config.toml
n_head = 8
lr = 0.00914
lr_mult_up = 0.861
grad_clip = 2.0
MLP neurons of a small language model. Each row is named by its layer, matrix (down: output weights) and neuron, and shows model dimensions 96-191. Each number is 500 + 40 x the weight over its row's rms, rounded and kept within 0 to 999. Numbers have three digits each.
After each neuron's rows, "fires before" lists the tokens most often just after its 100 highest values on Wikipedia text that the model never trained on.

L5.down12:478500550414507493453444482560548425441472467486492482458556502446490548558509410519463476464537545440500479481496481459512508514462471470555520579476494488525550525530522485512522554529469520546514572460500520501505502474515505480472491424551528475580438584429504498530495534479534525455
fires before: " |", "0", "2", "1", "3", "4"

L5.down2718:445486524494578453592476501458506522527515537514492544555511484590514458448562581472557478456459514556536479486490559528486536449473522408511527517494434477506534408517494463467543528563485608435540498458512439438478528510503533522459428533519483453539409469506450499461429427486547583543
fires before: "\n", " "

L5.down1165:478504432447550444534522482553509584539539536481513524539530443512555522422569498511465442530453534549515427567507514524517442501529498483447533485494516433482533555510471478547422542565522455575477556442472497536508439508538480560460537465503506500480484524487531506479538501528512516557
fires before: "1", "9", "8", "3", "2"

L5.down7:484524446510516539494522423419550546494474587501542553490444544536603491548483494576506529497574521412482481465519490513553476462531521548471474546547568508472489548540549484486489519530570519470449500555500491498466456469547510511451530496521454443558446491563510574528464486441501473545
fires before: " |", "0", "1", "2", "3", "4"

L5.down1268:466463501449428481512473474528438420558403545522468540482478501434503529554520525513513460560585467495490492500491547498510511512545494481454488506471506482523448541403524501512504474482588495463480505592530559457528486595535450417559488571514542552487466497478522478503511452530461509474
fires before: "1", "2", " ", "9", " end"

L5.down469:489429464489503494496478486497593414507470517515481544518484417494471464461473484478597504473526568538422501541531494476447472487541492508449457505523471479563502479522551551433529523491496508559420502562545491518557495510528487531568487573367510582559504432539543513504531505448560424402
fires before: "==", "===", "1", ")==="

L5.down1767:503503577539570458473482480533461529472465489563567509547484491534530462467529528464477478537530510500465571541508530556512521504481557514487449497413498549505466478521492437531590471530451463513488510536488478456459499521477554510502495495525413518485542478500542497507394518484497490526
fires before: "\n"

L5.down745:520481484517442509496496537541453515567483539434511471524488541519547529473585529422503512524533519422477481512425510527556483510551520520451506521435531492563573546411474458458443411470505582451536553489532501443518483507531497493501410496551490508461480490543505444497586456529544521464
fires before: " |", "os", "\n", " "

L5.down1471:569477410521554466433517538501516473515549452583543534453455487558489505552489529479491500525520523564483463542430451586508505571532550500426516549453451446521480450517520555505493471529528484475533513451489511441470495549487567533533552482536541424461558578564457442549479462510529487480
fires before: "2", "1", "′", "3"

L5.down755:528472478494498519487502516502445459500503513531482507488499467527444475558464428396522420535552494485502402590511495488539586467458467473527520539495476440547429490469474522516581512483472407422501527591520565511555498439501428501519522488463500486525484543523520481476450529478520531511
fires before: " |", "2", "0", "1", "})"

L5.down2798:515509463533519515407519522499503456531483538503472470421502466476515469564443459531527431449464559472549550516490485483474541412455588423470503525478522465550533464538476523507462510490436618473474479514455524512549530508547522578496500445493456540539499484478411525561541427505475519513
fires before: " (", ")", " (−", "3"

L5.down1365:489553498464532521491499520519498538436513503533427477537528441458516404458523494527508492495449501485462449535528599526519468535464518511474455511583457501448491515532504453466523494609531520499438445482574499523494501556526474472533560504517553481493512524478542451466517563533522420526
fires before: "==", " ==", " and", "===", " also"

L5.down634:513513438551468490550512497547513517463485472540495450453520461571551529457389585548502469513525489500463534536511513548493535450507522480483494463543527488464536439539559475475495475510497459583431557465477476587515487460432525531556480505480491519495475479489530523488503427451460479487
fires before: "0", " |", "2", " ", "1"

L5.down850:510507444442491605478542537485456491460494542446483524406541476515523509481487430534498446512514507501502488438504529456561484431510570499460505434479513521574522521493514549424525496480448457479519505557506549576511546474453587547493525476467490477447503490514519496552528510450433532544
fires before: " |", "1", "0", " −", "2", "4"

L5.down1587:455527511541474525465548486531514461504446502556529494533494513511573486523445490506539482479562569531473567472470606456523516526553415504479571530524542426454403515521435451512546474558558512528466497580514496426472487516533464494542531550527459521535483525415472586537480537462576476500
fires before: "|", "N", "\n", " |"

L5.down128:511515485506455535557448515522478490507493454471475468508506544497515510555501503433556543590464477467474464506503505464541499626511489457455550554529494462483522484471509446485514457535564465491482495600511505494421448572548453460544555496514485512534507565499524497513501568500493552430
fires before: " |", "0", "6", "3", "7", "\n"

L5.down2795:356498533511584488451470527514527514488451528444534449510514509511539551498533485531565449526471484508488536499372481415514508500507547447528460455574448492522521414551580489493515480504525507497500479572580530514490547535491562653409501495479557469490479516563506547461498533526511458478
fires before: " ", " Final", ".", " +"

L5.down1756:468543526472482511512426450511537454558526450485565515465483612526531487536423492465545484464498550516445540460551536455514529503504477516489538445442513448544491373506500463542492550516537519502442449549496416539520495559504433538475520466479522520538519453490587473521412567499522512418
fires before: " |", "|", "1", "\n", "4", " "

L5.down501:390564504520465544437429479506465536494425514590520493411521536528517510531490434559497491514528453472521514526475483476541474530517498548470470485569528559517539566501505563536530398588521551454488493558485450454490558516496533544462489491494509492491485536464491539520450464497507526481
fires before: " |", "0", ")", "9", "1", "%"

L5.down1076:527471444445430563501520529516524450507444538506558498491492493501525518509515446511476444484541477476407423490514554440463492458529437481462490453562550524534432483564437544465487542588474527484463500518442504405442505473519546508537491468504452411544493500525476445531457510532525484503
fires before: " ", "0", "\n", "1", " |", "."

L5.down2289:551494441515500435532452474520539528487504562544547547485463506492544539564426488496505487537538466487522533480445456528468504465513505468529501505493524491388475481491568476517468508450492472505471480515464479505534525591415429487510491507508512475451474533508508575453517416507489429458
fires before: " |", " ", "0"

L5.down2852:456483546472511546531490498490495540571491464475519468437495503583539534544575571551516481524551505487549485535532491535466512494455547545481528480506523502526534510503498594485514592472464578440456535449527515483575487534508513518534513520493487523459537502509554537506392525548474528498
fires before: " ", "1", "2"

L5.down1640:441473483492567473563528511489460494544492560598497449475467539527568460494489538531529484458481483548492514521462507489540506516512469500524456522526475497465472484463520530470455506571517508528492445510485503491442473562533561470421449604451510493529493533449490488532491472469534498499
fires before: " |", " ", "\n", "1", "|"

L5.down1877:446495546509485473447553507507489534480510444530486440434541493456439507482490600530506502485514414462458460506459578466479550513499518524509488461542563549479472466576580476455536457491441567525526472425515491526553517440470549533458453439534515488486495504496494521519480593502572568501
fires before: "2", ",", "1"

L5.down847:456551466530468522485536552507411456495554505480544491487542495441529501504497523547570547497540542521492534411449486549526538433505488491501548477513486495510537462443506442449494507521465471535511530598476532462465515475523520542571448545559528487506465483536465502471463495586510548528
fires before: " ", " |", "0", "1"

L5.down2452:496480466516538550541538458538495435516474539598476492424470526482441463585455517573523479469536526485551513492482491523519522484508459436561475460462535545475493461502537431469494518480529528510512460566508490460448542501499541512519466493462516528502490503478464456454511495505522484505
fires before: " |", " ", " X"

L5.down1222:590458482513582486489555555518548535508495511511527524442521506470525517432580517486559526532486490569513504583544490481479563515522471476501549571510479484517472483576464481487508497535533548539427481445508521559532490561552533495531524502517514508487447502545546472401440504509542453489
fires before: "\n", "-", "|"

L5.down1405:482520439494632489453503517520601544548466481416524550507551491506495494480487570490513547536420497560433476606541557425508518467479509515476431564521494477492427448514467537495459528520505472515401468421490453456509510511472509482491563532479449528472462493564505498500555508523519513541
fires before: "\n", "The", "-", " "

L5.down794:529477516496536499523510474553462578494461514489371476468476508483534479439486556556501504427534563501541498442474546491496494490471513562477493509441467465503528488513492507465483548500571483491526501544539474504520516535549518516515472511461491507579509475473590508419524448534525552568
fires before: " ", " |", "1", " −"

L5.down2236:537442478562520485427513505508480526486541477538516561546442499490485456527500471477520543499515519482557494582492437525531465525525407573445595460514536480558527465449562554573539488511463506477447546483438503563491473455446478513501534581425490509542476488492502567461508469520533523518
fires before: " |", "2", " ", "3", "0"

L5.down2461:412541587526483474458456505459430545543437481520544509470535466499529522475530469550434426473541487491474511463437525527568514552503504514412470515458515438498471515464441490520511432486482541474496540452481456492548524496483470444549474485564527498569492492473510492545541503510450413452
fires before: "0", " |", "3"

L5.down1576:498486437536552500525482484554532559431472516500507456500502426509486493495513417450517459465532450534552555477453506536510492523524553520490527512514460448493443399569550462447561560488459529523554449516518496442451539491456494533528484434473466529446513467434490491453520497467543520530
fires before: " ", "0", " −", "2", " |", "1"

L5.down1280:527505474496436451547547554527494425545480520521512507421474514465447542532443532543540486452574493465600458491496493546485466505466487587511483532484475494450515594458480591496536531512517477439458519516488483486562456541522524497594560435521535533442410551473598498478534525473496558489
fires before: "0", "1", "8", "2", "9", " "

L5.down1917:550475444512446469532511529507499557488516524511465453497465509540498491534532431527502479462538463454540488431474459543499511485430594466564483368552549512468527591459535600476529478498482470446545482564578546454508540528483501528510466499573416590458438497539482500467526543502515475440
fires before: "1", "2", "9", "0", "5", ","

L5.down1559:533573502512526481523493507509455464589460492446488495476518500492584563504546518390473475512531454526546492561542506546476472491540461501572501544603421532541552507501496570467458548496554476561526465450474475524476497525587513537479471504580429475449494493437549457472526545423503500469
fires before: " |", " ", " Votes", " %", "|", " Candidate"

L5.down2483:440507544487500510525531412511486503509489446425536550575477475510508479551541531500558507441485549400509522486495520482449523479457477443494559436544559555528554477488481486489463525604573529523447481505538480531502458452486515513556446539505499482472544471540477493487531455543499456479
fires before: " ", "4", "\n"

L5.down1825:482499472505506518465490548445505453527489469528431459490467486519467533583478513567514487471534597493542466469497529461484513520493554516534567540578446439484541529555523512496526507515545532524502501550573515418475437565476493513487534510465568438457409440552501457577517531483447480407
fires before: "1", "2", ".", " to", ","

L5.down1235:486516509469505585491492551451447530509492511497466527527561495493455515494468490445515540507443470413499442547522545507511452484490522529519558451540437540485514469489468506550509482480579505526555440498498466569471545493547477440485493462516520555465554579493430498404486543569562504520
fires before: " |", "\n"

L5.down2009:495459522484517507535498510476458517515455545526527486557475471546534565384572565473507569524526502471451511495521502499544463498529544516582576529502480464497438482529548479503507534539554486500513479473472542477494467457522504531577470558434496567516526513514565424488563557485512461508
fires before: "\n"

L5.down1724:458549571484563434494557584469459512505512541542477510493509433563425510544500476504508474576515504443511460479497482475440502538519534513457445473483528562549445511536493600555464432483471464479544452504464501521405458534604534557467486450458531465539527457544505528475519482457470472509
fires before: " ", "ée", " |"

L5.down2359:438498459503539506505541484550531544540528534487461540501436494492524522509513459527527488482492489499578525423500554464486434421518537458508484573578484438503501526449491547443486530489448461477492599530424464511550517501501459564488504451463525530527502499470540544442501507465475492491
fires before: "1", "2", "0", "9"

L5.down1896:463446531473493494464431475530537442551484523515522491514518500467558535588486510597498455524467601477440569512521552471500501555530529547539493491490547572514476523536496503497483388471498587438517495510490542452478580500535413514505503499483485470504556507532535542505458522463513517500
fires before: " |", ".", ")"

L5.down2672:515450473451535595533491447449546530509550497556474521570423496436435552503534513484512515498507486506493456442538481486435452437446525437526486463544463532490489489473566530501467531451608537442461450453484457524494438506497533554502550511512477562508533572491532444439464442525483466459
fires before: " ", " |", "1", "\n"

L5.down2356:522524452471479451599501497538527456508412611542502523456535487511526538522513437491548580611522518545458534528507516575562558476490512536473554462571531498543496494476479440438488533575505518533532519487553498501531503575555513537466560497484480486564567481534515466514426537484490525537
fires before: " |", " ", "4", "3", "0", "5"

L5.down2667:519512482493433483618503525507461471501478485563479425508512522519542499508465435570540526545467568557497556512490592445539530512468444558503485488502462447527441470437542491521460506491479453519500444475522534513502477468444404509445554533527597552546477538534470511501423537469472486533
fires before: " |", "0", "–", " ", "5"

L5.down2055:478510547504562520456449481545541500552500589464540477524415513445474552491502500454522493565417464510523443536468533510455487474485564530461532466466588539549533508471510496581526529473545499526458497577487512568534454456456484533489547550542507521531452541543452418521537456459492468528
fires before: "\n", " "